config.toml
num_hidden_layers = 19
hidden_size = 256
num_attention_heads = 8
vocab_size = 1024
norm_eps = 1e-06
attn_scale = 0.177
bias = "none"
optimizer = "muon_variant"
learning_rate = 0.00643
lr_head = 0.00367
schedule = "wsd"
decay_shape = "sqrt"
doc_mask = true
MLP neurons of a small language model. Each row is named by its layer, matrix (gate and up: input weights; down: output weights) and neuron, and shows model dimensions 0-255. Each number is 128 + 24 x the weight over its row's rms, rounded and kept within 0 to 255. Numbers have three digits each. A neuron's up and down rows have the sign that makes its largest values positive.
Before each neuron's rows, "fires after" lists the tokens most often just before its 100 highest values on Wikipedia text that the model never trained on; "fires on" lists the tokens most often at its 100 highest values on Wikipedia text that the model never trained on. A number after a token or word is its count.

fires after: "b" 12, "nd" 10, "d" 10, "c" 9, " p" 8, "ep" 7
fires on: "ass" 27, "h" 19, "re" 16, "og" 13, "ub" 9, "ish" 8
L2.gate180:159110157152111089158110076137112131171137157140074110126081135120174105138103122139145076144121109110119121118137161132144090107140138081129123099144134131196142130120112163145076134132107106128121122111165162160140105154135110108155122115129108111109111115134106112109127115097132092097132119101125080138116138103117155138124183144180124107135116155118128143128166108140160099137176117144129150092135153065139136095157167099146099106088116119115142120116104095072100134122152142144147126116126140107128163124164133164124164123115132079128107092145143108125116153138147157096097127118158112126159078146127154117123070095124112097172138141164131128141071109124152168135128121125113112130103139136152140123113147158141105165107103136123108080141095154147109101159130157
L2.up180:094125133103109132170143136132115101129148164108128128138115110111144171177138100124150137174141123106076115166115130144158146153115131108158124103115094133143143123122173172123133103168136133135126122142085153169112165136101082133135115132136125139139136147133121164123131092121122128149156128105159110098115105145150131126122170081109139087094115123141134128141092106137188106117121137128124122119168092103153130123129173178169122132122122169110132157091138100124153117100142117124119123095117106132115116125127175155110186093140123115164102157134113100188126160062133113122161125152160105101179084096153159130132132137180081103146113154186139141153105100138136155129136105130092082115104150128177142135128136151130125167097094130130120140153115127163122120123150156
L2.down180:125139126141153130164125124116206120109110143132140125118178131101121126124139146114116137125114141157105134152123140123151111175104109133158102154150184148141126109064072136124123124149170156117141146100132120128102175145113091122124137092133124133132116162166126146112121119123106165161167158150131107142150113150144124091164101113157125118086163102139124165140099116114157120086113127074102116137116137127155121140117155125190121114146167157136130119113110138152143135107112149108167106121089138132081129118130113110136206115133118138130129152179120110128147172120072168082136091113101171101139109179115109135121087164116108113118118118123129118158136139109111126120070175099144128108150094123146164153139158157086158132131133145101152099142136113150117094130115132

fires after: "2" 15, "4" 14, "5" 13, "ent" 11, "3" 10
fires on: "6" 60, "ion" 16, "ow" 7, "1" 5, "2" 4
L2.gate214:110132152164109131173124098118118094142100190144113137144126121099134105133146121119124123174108104124099087159133122144136158119097114126114115099121138136137163136154138071110173146116129119175134117113158092129086154120134080133159133133108149125169113123153121140123114129113098127120117140113135125147148125152161136150110132114112138150115096149131090106118150114079118128108108104167139125119124154111101085127158118126092118120119113101150109114125173111119092127137095097119140177126105120111115118136114136122077070160072099162109080120112105179149145113095123136189150104078129180105142122134132155101111152147059194133104123090124110114114114154151153136130136102151134135096131110123156125106086138134118123113108079103116155147132089121114127088095084116
L2.up214:127088126138107112187149095111112123122127107200143138138139128154084151125116086123101115187120134138129110141121110153187122130160122129120120072150171115102143119148162113110136134190155162153128076136132118143135117128119156133155096132081141106175130159110100110138094136119107141130106113132078103123116120123157165143121130084109106149131130105129104114118146134160135135102135099126170158147100165098143150122112092137140153160135125109120128114098122125114114176117109125110127128097103073151102133152125138111137111109108124154113087163132140143108106143104116097118140130098127155136130175130072140130115136130103092156116131121117149134102121132154124104119133125140129156114132128099112149134067108119137082091102094148150111144092085088101060100134064120
L2.down214:079131157127131093086128088120167156138098108126142129113101099126179081108144120154124186119152127135122121125127155137095130117132163126135160151134104138146145114124115138086111111136136120118133151120116141149165139127153124178111134090121109150145107146128130207086106090112110128127108161132160112128139115131163097094113144162086127176137133110117128114115105130114096095159130144119110133132185179119146089143143143146161101127138073135140131098141124111150084122113146076154176136130122155139146115169107165121059139119170158067139152114154126109118131140147107123077132113139096150113151126107140147128109116142157159144117173128117117077095125124108143164122138108140155130130160145152083158127118111145103109097145087112165153138137144117113114130106106151

fires after: " I" 16, " in" 16, "n" 8, "am" 5, "er" 5, "a" 5
fires on: "ed" 30, "nd" 17, "d" 15, "t" 8, "ation" 7, "od" 4
L10.gate211:107068117113125112133125113094155130115145159106115137124118095123109131135158099177131111167129105119129112131131159093127142127127143124130098123151108125074100168120126138135124116097090154151133115074165086087115139122107119108158101138154119087132104176130088107160128135096109147094158139117102131136145102150121137178125155145127126122135086141131121134154194104136146131148164130140109144100162182145108116157138136074125130110149117149136134132123115127101171112128124116138120121132107128131126063156083121164114122104091082149139141142087164144129159167117163132094156158131135142138105090078147066158155099153098104131146162165154139128105103121087139120133106133177129091116144133123118126146174127087142160093129146107154107123137088143135158119162117134
L10.up211:168123131104146081151088128111133085145164138104124130166155096110130124144124103120107135160151148157144080138127100103115125121101116135120121123128131124096127121133144142152134141125125136142132120129117168092154184148094135133104130186113121152154088178164088127086085121167153115139138117091096156108103146125078123167138140126121123105098139096093111159120145121152122132142114113111114140108140124133084138103121137135101109131130105090121087155160134189096141131108146132145065141115159154130116132126086175158094157088048143106131163147140145122122161111164116139143152137156119125125092088155149118116127092158174126115125109150127146131162113089110113172153149138134119142092131103097089155131110145126110103147144147141152148125145155080127107150135084105
L10.down211:129156100129071085123122072119121087154148084155143143139103109123106160118144102098154105137106145154071063124133151136129120129136126171155134086101160121155094139142132152138090124134149132092138149158124134106086107116138088124112164147130110111168149113133176096138137138108097089138138112138140104125129111116206150139138103132134157131137117102154121160117185138149105121154130100143178134113126164152143104187122132121140153131138071131089133138108147172109100111115159156163131121109163137112115168152135177148111107112099147179141103136109177153087157155154142138111123114127155126133107122122126128125109140137117096122130120133124162075115108120129107085121142129169102103130082125086113120144083137128143141117112153112127098110101121128122145118126155130

fires after: "is" 21, " (" 12, "-" 11, "i" 10, "et" 7, "–" 7
fires on: "e" 24, "b" 16, "p" 15, "a" 15, "ab" 8
L8.gate439:079157099163122157120086154104098093123131124102120136138117123140089156159106115096137152170099163134082116107130099112103109153105130113132104123078114103114148125167147175094098127148089142125077139116130123141118110144135108188102127138103101116152101115142093121157155148119116066132122146100112141127139175138128090103100132097135126135142094191136107111085089138118117154145139160133120121111096118093116099141124143145120128097143142127103158089151113109098084171086126097114121123097147149112127131137120118139130096144126096110100087146123093141145110138106089124133092143153134105115161124130072128133183124097144097095171144157076146126132107095092127117149096153109148140125149120153080110152116133159121098105145169143130147130126092120104137109118109138
L8.up439:109150147114134092123103167147117121095109152101136097087089145148129095141108133104127131136125173148126117163082152132168099134123122096160126162138143138099158117157116108131120066101117116135117087131170107139133113135093149124131090130176099118106130127145129110141136144132170135115103125117130094121132105075145142112088085090106130118126110095152078142123113150122107154130165082125160099104127131113126126159123100121130133109151130106099120159131153152088142111098100104130152114175088124082137178083130133064134126107110164154097126196152145101121165116103124133107131146146115119109137165106121153123159109136134126119191122126108105143132105157123116145101133158175142149142122137086154132129104144174129139131136119141130092141123144148125173134164154062
L8.down439:135126133106105104134178187164202123157095127172135133114159137145136103160132136151130132130164170151133170183094113152159131144136134124109138087158131103173134152138132094147146129116117112129130104140134157161156177150115089120133137070124148146108143110120125127192122137132115123127154107116137093114153120124127091092128141114112187147135138159124110145129110131187132132139095127134119129136130114132198107155126159121144142071129200129167093140134092114122119156116131127124111133097120152128141129102097136138126155131085100098096092096126117143155143109130115136153166154107120153132148128157098144114173145101090090096096143109143096115093109096124113095143101171130121122159149103106123131096116118129142091131137111119119145164123127108134127141153102087

fires after: " " 35, " l" 14, " E" 13, " L" 9, "f" 6
fires on: "en" 70, "n" 13, "an" 10
L11.gate676:149097153111144126105089174088123128116115119105090122130104126132125131124135129079144129113144103112078171112120120133166129152085167100163140127107110129168141146147149131125152149126149116136137121075148160134117160087104130138128152113114100122110168094115158108134136134088121124178173134114159147144143124090150137140137088143213125117101133111101156140161160118130129133167093107159176118150105113112081143125143102181123164131124079108150160138157171161110119123147138115115133084082101154120123123126137096097117095106108128087137143177123097145099130115107098120137124144096107135146143113117125106146138122092147117117144152137119153099109136146089119167106094118095147140096159140116141114162131125102142174143130121127103135157076117142181150104126116086
L11.up676:119140110134133126103153139098093108083074105086111153165151121147125129117148131111116112120087136133119105117091125089123122104070075164133124152130140146128130144165104168079147135102157087135135138104123103136090172142151166094125105117091146109142106111112139120098128126117087106121149139154134162177153125163136115132125102117140130141106072117138140150129111102109102116163127161148115097161072111115126151091140114101129144126106099112144166145134069125124106100100114154128121116140118133139143076089158110131100128129112130129112105129121132158169162102129131152180112137121158127121160108139111131075099060102126143104127113137107150145140113150133138127121191170122128079144133145122151111113115160129139133125119149140115071122129187123143104069122146130
L11.down676:116109123103129127114150102174152129085104139112116140168150162137123146131169149170134090161104125105079128139104132133131092073128181116115084170085191111122157142106126124122171145139155132156133137116068117122109109111145134111123142094186148140115087136124147141096101149132115123105127140113112175138104114128122130087105131135158128162196145143124142161149123093139097124164093121116115117108127109141121135111103098118112131183099127140135178152118150140088114126097120104115113075124106158118107124146129163121122129099126108134088102099113111148128155157132165152120133092158161145090132124117100139106107128130131130131135112139097109115125127179096065138118149151115143061141133126133135124110106138165111091139119149128188112121115108138140156129159138167

fires after: " m" 24, " M" 8, " o" 7, "oun" 6, "m" 4, "p" 4
fires on: "ly" 14, "ost" 12, "ust" 11, "ld" 11, "ay" 7, "g" 6
L9.gate554:151142118136130095145161087124126099129117148122161153103103099114109130110135148115179152142113119113125115104128132127155116117113165161100138115150092075097120135098139113115095119122098170149136110108138145183071097161121094113145136114140121111074132087123141149131140107087119119112196153135113085133120110124149108130128107127130153150143092091153149107110125104076138131107130145125127114091135143110119123121130171153122117146146122108124133144091130141124134081122132116079146066113123119124081098145118131135109120133121131148113125182150104135143154116070133145147128117114166122143109122141134102106132129152116152125140127124173081182090161130119144161121102169110150088124129160140090093126131136143160175154119089162080105072077130145135152141092098160
L9.up554:161143127127145106186117110158141131113123123161160129131129136150132161131117147133152124116074152134170139086091105085158149092111139119152137140068116147126068128108123091128125109130165129143096136096165117168096112163093109151139125127115170113159116135114099096157104085144166153148133148155137065100113143129140117164164097147127086164088128121153121109137138072131101104129115107127104130114107084082092144115130160131093111104139120149122120126057131147152120112133134141111083107138157125105124154111110130150116122133143120156095129131141144111108148154124110128127127130115154103109138128104136107121133124140105097139123072116154134117141123107135212099124186126123183135104147118125131155136108128159112142165100117149107093112103135114124124129157071112
L9.down554:136097126141120116108136120158118140142107073151133128115120125121145117111090116134093103120134119125154091142117132148117120195146127112094143149141120101112131109106140166069126173135101114111101146113143121171148104131121067130170119175129133133127148136135141159138143109132120133149110113124093145135102118137105137141130144170114138114150143132099163149113134183102123138163116131158096137091108163071168144068159144130150106129140159094143114111109130129149094107120127143155151161144035117144141108152108091151152153168116141109162148127155109164116124125086160117162123139152120146117162113143138174120170090138116144153155157135128110143120070120092130137118112135103080111131100115086127153110096106108120118117119131075112151157138123094115103088094150165

fires after: "d" 17, "ard" 13, "nd" 10, "ac" 10, "c" 9, "t" 8
fires on: "qu" 33, "s" 16, "re" 11, "on" 10, "en" 7, "m" 7
L4.gate288:155147109097125151113144103066078126125136127135116124130139117070150148120122157107111093137133166128130120119123116132101142150067097081129106132143144111168184149089080144165148057137141120148153123093154143073117109139144067116133186121114166114151125134149109109094085138169108118117161141095115118118136131113185115154132144125149100091177112155114149137132150094127133137079130130135112137127135108117151156126108125137119089137096168172074120113133129124135098112150123145094164138152134091155066137114151098144096154145161106123124196126117125133131122113105103177123156113100117126116124106109124081090123123087144131118134122148096084125116121128135160109096150133137160137104151112110119119119104124151141141128103116120130138116148114120132121150136140118
L4.up288:107142127148150102137082079110128121138135142143103135138146119120132181148124123096108086112124138130155190150116120108130114126102146042142117129157132132159166129123093131128149088146156102123163126140135150142088118116093115143120153085151137131140150107111137141102127110145130081123137129136060126121148142152157111144140150104138147164079119117119111173083155129140139110123125114118152079117160146156135152109117125100121137135095140131158123116074113107113135119133109143161163116142116110118140150090178172127112152122138075093188117133123095121120191150100114165139108106121150142114099121106081158113112128127118136150157144115145146112133111090173106130128143143150133144146125100113153168131085147119150141148059099115123137128187151123099096149120128109
L4.down288:119102122146139118170130164158132155129120113126120154103183115109095140139140174120112151153150129161163134145181106134113143148129116118143145154148105119149117161091133151172177093141147153144162147155088140135159128141117142111106103152122160136135096154177111116099139161161081122122131140130164136079130122151118078149118163095118102128129148127150179120165149140149125158163100143119107123156129137148129073160132120118092148145145141098133160080121138118127133170139168161124167142124119137130145157166141143136154129131097119125142121119133092114121134108120143114154127114102148121110099132156070126094158074164141170149158099104118109113168129148111137113101112123165136158105158117175139108083153120123101121167142123142087132120182097131100145174109105099

fires after: "." 36, "i" 16, "uc" 7, "\"" 7
fires on: "\n" 46, "b" 11, "am" 5, "ce" 4, "k" 4
L8.gate467:071142149135129129134128124137154136107082138139130079125121101116138072121165164128128137184141120131138098115140162115155110116156116129119159118157145134144125153105117142115149133121146145109099118125118103130148105121079134148138101168133118106119098171150137111107097091081087086147121132139088118104147137143084108134127123160109108126117154149110160121142079121114134120103098124152158071123136139129140137143128136157136061123098171113097118175140140111132150129126093175123139155133181097098110110131110123128109131123142143136100126092111180109188125134106083124168148096117122178123132108124120144101172126133134160081150169135127116135120105155094151112089142117119078076098103140089149161172146167138104104093149125113091122161138106134124130144117148127
L8.up467:110118116113141154094146164093143104101126132100134129096127105123129130132093128097090142058099132115111077126108158115101134108125132143118140133149111130088135106130129099156107119155126135101148117142137112157143168149099109160153143115176157114089125131143123106124111109144140067111181132099097144107143130104113133118166092169144163099096142102145062095145080146138138082127161127151151115123093098104135088130140144125101132132142161120161110135109117120113130103109120136110096166125125109110114172127151150128119168167165128135167116124138125084170120136136095136123175083104139063105095171136148096076141134114128117088148143122112150106122120104138134109100115140116136182089099122143087137115122138127137137104139061091122098107127099113126115136113121114
L8.down467:133150132122083118161111125098129155131099108106143154122077142120141066147122115159164117170134123096153132205132092123131158161140112124142129131171125143146113132147134154114088129126094120126179127091138142118110137108154121074150144156091170105106131136097107103086101096123161124159133118113115099112124135144132124135145131141131145100103110151145095125087104120126165118101148129131131091099114100176150152153129128114132161144170106160117094109167167139095138105145094142103121107162142098107095109145118111123113131099095131134124093120148125116162138166136164083132198163125083118107142156145128132140116152163099129159112110109137141152138114140177164160151125137191106102139137135132155185106149081126149111137135100114133160121110164126125131121103132123

fires after: "ud" 24, "." 18, "o" 14, "r" 10, "pp" 10
fires on: "\n" 20, "k" 14, ":" 12, "e" 10, "ear" 10, "ed" 9
L6.gate229:164123121136113115131116142115121131121142151125126115150199078123166122153130111136129144140155149082107113160116138130120155089118131119136111122120127136116119165134084096126116124092132122132108149128093140124138132187115110131132119136150148151131160153116095119132148107110105127150134079119112110160113189134085113118133146126119096146115083166137110121132111083147121142129083131109113111139067135126139169136112117105138120100131147158140119150086096131127093091169114128153082158178131138139128065127137157117135102150085167168144123097115165116172115145155158123110175075128146167143117094116103111115135129137135137060152142133112155110138140152120161117159092126182104122109125105105149162133151103130136084133119155106114083153071092139115112086130142144
L6.up229:140078109097098104168127113137101103117134109127154107103170130118141140147110151145076106105151124073154121166135130114117157084103149139104087153124130151133152165142123119151088142105104145132107128100115157113106146168111117097115129113148125103147118121081158104083143137117131117125150117126116084136161138086125128086174150156086122142151161183119106156134137102120144120151135146101100117140111137176128144125107101122115129141144153176138137136102142155143095140132092127111121165129143096102093144111117129147140118096121131102129131122139137136121091139144153122118153074098144196110109127136158147108130117153117152092125099120109127130147158143130161195119131095147117148122130094141163176088172169063123101125147122111120149113117083128103109097172170124
L6.down229:149143145098133152148150126137119153134095142113133139131105151137097124132117120115158142107099106139152112151135122121121131151135112116139119126130171117101131103114155116096107149143079115148162166102134115096120139146190152145143097062114139128092167143102172100092138157095119148143089155172076128117117144092101144139149133135128092143130156104119142169126100107104199155191175096122122108117146107178081124133099144133132091150129150111100155124144124117138125133140154157158107119138157157123081142106163134125135137100136209120132123125127160107167125091080096142136126127107128120101157149157116127128109140151147130169139120106156113122147108126199161133111143099125131170121113125111139156124095145119093113147150147142112116150097169105170145141121099122

fires after: "r" 19, " H" 17, " Y" 13, " y" 11, "l" 10, " Al" 7
fires on: "igh" 19, "en" 17, "oun" 15, "ear" 12, "our" 11, "ive" 9
L2.gate13:134070168120155116113117153146093094170154106146153164095118097158112099078142117118137125121091117114087110155138097133113139064100122161131117105142114117125142157106124146144169130101105151126153150124112119144163122139113119145126110119124131150157135108169139148153120098147128087130116080131114144144129182121141154106100096141132153127124130188111121122116130109128151110101130120122098141126130121122080158133140176172110153098145125129115165147084157109131148102108162109088134131053130139179121111133144124131106125108162160134111096133086132096141129168154134141143149142124131096150126108140138118135110091106125142147144114168138078128122099166127147154122117099101135132130098162164138062136123098143136188153140176126137086143095136119128151106100127180
L2.up13:166173158181145146140131112127116149147159164116076124157154132147138145147105084103066115104128080046107107144122094120125129166107136121117126112156139119139166092111124158104121135108127129099146111135124073135129165101085163138174089180112150100117130112129132134129076093118135124122119116101116134159113146174140122114130127151087175124147117113134103125135101116103131124109076111105097132116088136109106139076154162146111125139134114102129148100108169144145126135129115141143124121126105116131125083134151105108176138136153124143094120125136129126124088103118125150099122132123152164190158127163147141136117139156182139163121089139146138151121108158138119133135153168102104083132161114081102181103170123118142111129090129127152154142097133133136127126130133112
L2.down13:133109149150087143121116107156127103146118096149102156123101128176114095114099095140134102108084102166099118117121103089179141160099140140119108094125130133141082117174191128095089125136139100123140138150101086132118153128104137113128151110126167097143148114128136125117143116138158109107099129134139174142138107160119096141101126114113171151129158133154112139111087138146125111172137110101118128137118123128103117142121119142110159154137135130162106061132132165144102112118151132143108129087169095109131151126119161120137115127132111092120135167125163149115161146113117114134146133168160127154114120142103146160124086117116163113156124129141151088123110089169079160155113087191142143133127142118118088148085097140096152092164101118100139081093105177093105113107123176

fires after: " (" 46, "-" 19, " \"" 15, "–" 7
fires on: "p" 34, "b" 23, "e" 11, "w" 11, "d" 8, "t" 6
L2.gate421:082094134089098139121136187162112140073134104174152127110111124161081147129137126171133132141140171171111113155087119171154131156125136098145126154122133124139103157127090143160113108151139138124085161135124138120102127166156159139108128106100115107108160109071119139146111117068112131123139131082105118115109137143143156093118107109142141147183127138134122135127087137115114129164122102109139119116104109105064087125138094124085175127124134076133149119146137123096143121101103128141081117144116115150115118124125149134168173072112130117055116121128138111126143114108150131106131136182105106172116139140098126136118151138139105099142103140115162141102141107124116100111172162119093119112141130129120112114079137135158134128115134096095113124077131135102119074135134110
L2.up421:160155141115141088169162138114132157104161140170132117078117112146163158122098105116128128156150113138131102139114121109114113180125120090146106147111118117152139122135082128142112058112112133099070138125115123149171209103154107154134132144130149168117179122061129131137126116126144134152112115163113077140117166087106130088114122138155128120125146101130086085108137139111141154126117118137164144088123124107125128161116115152141157097123110114147193144133118129141116156096118127167116112137089090126102116134126159103106193094142150113147139076132166139132132109116165114130127126133149129142147138149150161158120148120095095134137130120146166102167144105114094133144138151088157133110128149163125127114106132157106135104166125127168145161102111141118166143145149165
L2.down421:129141160141128120134083146145182123134095121103098110174153141109121160130121154137171190128118101134171131119128117127184115115081107126113122097125133099137166105113130129165150160184145069128117065116075121116135134111163165108185129115135063100127120135158104130184164164141107125160150123115110132105128124159127106133149084140097126150131089124127108136146106137147134107108152060132142088117125158148144125150124133119147098128142130115154085147142147097112155097118112118155102113099122123082118148163156143094111115145115111160113142167132089185140145100118103131138135150080126133096128116090101153109132132085147142153166146132107140139133127131107128109096145097115114134115106155097142171150151127128150131099142111102123131100149142118107143123138111125

fires after: "ak" 18, " was" 13, "t" 8, "o" 6, "ed" 6, " is" 5
fires on: " in" 47, "e" 7, "o" 7, "k" 6, "es" 5, "en" 5
L11.gate317:101141137125174114139098114153097103129099147160107141109185144143139124150087111133093129176130110166090126124127103136116123125099122168104137137150132129126142115151162165143168121092153151103153194158169115147122122135125124128178104105105095124111134133126119127138147146153123115138108109158117118143108091117111129079145114145160104141109169150092122174198099135131126143152160108107136132137150121096108168120123107069188143129129157115151143133121138149163147143116148147121168120095105105135096092131165114132139141085146105110133151094129113120123138131135131168162154127095077100143124121141090115134127102187140147124119137097105151160137153141149123114072137078170113153176152167125139144171126128103104120143104115131146182141129157117120116132099131132
L11.up317:155108153148102149101130142123153128188147114173113153128139179155091176161128154088115126122142130151131095095131117141136118134086123173088138123175096125109099127164194162120153139110150112091141155136104129133150127141104153104099181103149127077086112138167133116135159103114100108124118161120105143143144126121120136110109136114129112129052153166144119165136106124127134122108148102153116114136132149156136152094104117130132110124119120083143139108137126086129115105085133119123139128140085144086128104126169142153170157134117127100172132129141146108111144108128125145177162110113084121163148142146093130132139074165073136110127089120129136106117141174128129167104131080136125125133140145126146108148152116107105119140072132132140181149105116112117097098137160117
L11.down317:176101122104168126157134109094145132128152107118136109122106153130139107104142145145097158139113116136130175096126127144130119135098097154114120132161142112157103154124127168138086151149120100147105184089142107134135136121111147138176062108153071149171080128177130155161138128138116120124117114093128139143195082140145121096124142137162113149113126143118128118157119074095137135143133158138122094127174119100108093064128098107138143087127171091104107136137103148145099097123129103142139165112139151124140143078164124098127151106165123117115109167122137105131102130101098116143119091135118129132084137159159110150151067156104089119134097101165141129123112119161141127116137138093136113132135151129131141132138167131105132139122131075126154139096156141130141069129148107

fires after: " c" 15, "av" 10, "ac" 9, "if" 8, " C" 8
fires on: "ur" 20, "y" 16, "E" 12, "e" 12, "O" 7
L6.gate620:132124161128150162110123136121131127112136153142100113142140070127145104113145104136078166154126112168144146127137127126105066129130138124087153117142122113127137073143142128209114077122162121125146097141131116132125113157129144109117114128159151154107116122095130096151130135149162153150102151105124136114135161101093121126132114121125113123123146158148113125097198135138133163135134093139124098133148131146176133118148126118127178175097123159135134115117115127087123165122123172113155076112126099125130109085149117120122079131091131127169164110123121094117119135150100120142171111118136135096169100144172133111177132115107129107102163124121170127112158181097134131101123099130083127116111117172110148137122107135092139130109157069112075151164116158115143131177082129
L6.up620:083116112118140115136054179143135153105093121173106174129130132096136126131137090087097110177134104141144135104108131089125120097105117102138185133132126097134126113129129137124123134120146122082131118125128097108148140119093119142118116072118092136092092143123075087139112122128128125174128112132132109127092125145110090131135084129124109107131178098131131131120136112124167101182133150092127117140167142144131113101136177123151153138133167107105117123157175079142125134148119139058116131147124140122132102101121155126127135137128097090142149093120107131088152136099133134160147112097129093122136078120124175121088132110117132100131167133174142158129152144136118102116093090116158154127117129130107189139163128131136142147136157115169071134158115150110105088157145112
L6.down620:146143120145168176139112101144118175119125072109124104115148108114168149126112088142119097080139079146091116127163137124130150125132078141118088088124121174117143138146105095124118164116183115126118129116125143149140177137142140147141142147139115121145132149105109171143120132132092152122132082115110116110115123131121118168110133161142079174142137113146114124098128117144099148124122119125147123132088136124142128123147116145149133144171132146162141100121141073151127177088160102111107131126130151147139160096097177122113146133166153143119094152118116107123100131134121144115152082126133153134115125101167138140139090142122166094151083136123130162104131155134034165078123114121123135134078098129121064139097124147113105179124126122122093159142128155119117095119167110

fires after: " " 36, " s" 26, " S" 7
fires on: "en" 51, "ub" 21, "y" 6, "+" 5, "er" 4, "n" 4
L9.gate200:130072150153114101106129189127126143144131115103119115119128126112138098163132121120107136121125122151131138153117123124136117139133135091134127145102075132130139140090131141158168126109165132131153115180122150102091190146108130112113137187141139135156147132168115094146143146125148074139107090122114144121140121144131171107103135127150114131144130154101119129161182143046142121146119092131126155165070106106100159113145124093112171161144134133124142167178164127131166128119129189137117118094091137092099137128126146097105086143110153086141138115126115158118099142129117155132093134128110100107131131156100113142126124108085126103131150187162088126152118084096121122146139131115126088138105128157130119115110114123174114144144173113069106150142121134150115102151115169
L9.up200:123128116155149164173142160142111133128115134131113111144148150127133151151112118127132103088056093138130153151101141131171132113148174129124130157083078141144123087133097157117166162130167151146150135120138118108175153135171129143090119100084159146138095143130169168121113138116115093140125118125142130095132130114115152123169126138157109107106103106094098140161171132118140103138141134121131095129123058112134144120131133116117123130103144156139144154106179093088138108118139170153145135132081141110151145128190134147100103133124128088120151126152162125116139072149128082107122140132094119160122143158147099122108121102148150083161103112143137099173128105142159085135147168099166093141146155115119099132141112111141147127072151112132167136121097167145113128164114140
L9.down200:166093134149094121122120092082161166066118140120124104132100119127142137176135126142135157139132142111111122131167103071096163148130141142102121149106133147128162088146141144139147114122154107164199150124152109180168118125121104099136076157181112140125143133167139117122057130141125150149160177092158125123135090128123114125153119169137064120092114126146142104100119146145099140124103126124110140139149138152097101128127077123141129165130130143113143142126131110111115115131147178139180089100085147077118134137082183128122099139150084142129124144117126135142136140137173094083085104120137131140134128134106144135122168108160138153131163137087115112117112138146151153137106103130094161136109137143137131141135183104095135124104126130125141125154112141133104145132151123

fires after: "ess" 16, "it" 14, "ut" 12, "er" 11, "n" 11
fires on: "ion" 52, "ation" 35, "ment" 9
L7.gate492:140114100109120123177130130112105117130170140117085112155132144164120118116142148163191154121095129137133113146158120138115119127113131115110106127153083126141112145162120115130163095133135113129134127147124096102107075142108107147158082134151140140125130139164094102136141145075092088135118192175117193153135148114141149113119080171094117136138095065160101141110125126139151148131138156125121144120157136123129113170125124103150136134111081122131106098180152143141172102120123127138097129190151156124138149117093086140120150121116111132128130137097120115119131150108104148112099132089134113109096146127158067129089137112119121070124144138126069127143110113154140123120140114107128162079121112129127153164118146112108133089105175113146200145142106134157153140139130138
L7.up492:124110158122171131135144106125172143135124153098111130171147129128176073125147145123193148137114135118208094148144117108157116114111170119091079105083101144124135140105101140130163114142159115130122168143101097120131144090108099167118121131124137165158164168098121090092153149099151106153134136143175157111125132132144134135133129150115141118089115105143158100129116153132142072097144129088129113124172162127125071113134134129108119105132087154143123113133132130114181121130107173124146127090129117156125120115121118130099135095059118077136140136114149138194143148127140117083135145136144125103116162133140116132092115148130141178121123094110135134123152085116128092119131145135147163094122109138134159095132143115127097123111162131173117132132150128115116176147114093
L7.down492:107083118121132162144123153181144125126096094113130121117170163152087117127148147146134088166178110140134121112104143139116133130132123136113136151149136158170133121149152129172127142126126096137124132169180140085138118095172107132124150138151075129138110135126149149129122110157105143123117140087164137110116112155079113144150139123125150135138180121134116140133101086135124148143128111125118132125084119148137139080137149124129114143159179096117112155088088110084102118141146135097130071118176133142139158125141128162128122130129133125077141142147119088119136125154133113143131113131129145125125186137118093091135136112150121124106130103137139192063102103111147070112201101128151155105177140097114127122091111115116170096095110134113162098116121134114118081138130083

fires after: "g" 26, " n" 21, "n" 15, " N" 15, " de" 8, " G" 5
fires on: "ation" 54, "at" 24, "ion" 12, "ions" 6
L6.gate126:134103109167103127141101083106093175155161106122104134132133151122146115150093121133105138121102164142149099109131130109157104094120106140110107077158119131106152090129182130127104096120096119095131126140114112132143075130130091136091150169168146118128166162130129163113130142115135106162142186123116145151127104126127135118116122144073134078135131116140108121116144127150179126122150115118086140127101132133106143148092185086127130135139146087147091140128152128114108143126105168142097123095135104129127120121130159198084142125118143132143115110132110142179126147121137115110147116119159099097124122131125062158089121127105111131123107169145147110141130108038152121140085118126088103069128119106097137112152143133111121141133136117147128181149112124078147092132111125
L6.up126:140071157161134073123118110104141153120137081153139131128122138133090134115126154149132137131153146141141124119121128113106150124137137131174161091156101130119096132107141164106146123101165146113164153132137097142139106129089115141100154184132112118149099142155134124139127146124142157175100147130130132087099130148123159124127118136153142108152103103143127155081084129124191117136134126081116096129131124109097145148124103097156126137171081134115137149142125130041132099078088126118098138114125107128131138079108127128103162092111153139139121096124133105122108124116141120102157159108117092155116119163088082085103127144099143077119118164161099084107108067090171103138120117135138107094112114148132131106165165156103136157144157105158121116161139164124122109117131137
L6.down126:127093141117156168108092099090174147109112133089153168133138145116112117142120140167120109155125112132092146067105122122140111113124105154082114137110110091187098150165118150135139134090116147122142137196161125103154097166160121124125149125136174158091097130155119138136084105110119142104094162114113128120152122133113156096100098158134132101125100118142158142152112097160135158124144128108134115144137094154113120142109130070118141090139129145137166151152091118122124095086119139137138178126168079152092162114120160130099157106087135108101167141088129116139148155131088112121129096191163123123125127120111140149143142161089086118106131120135167091126132104126115124112150118135125140081159106169124128128130113125088152124128105115183113109130126123157143121110153123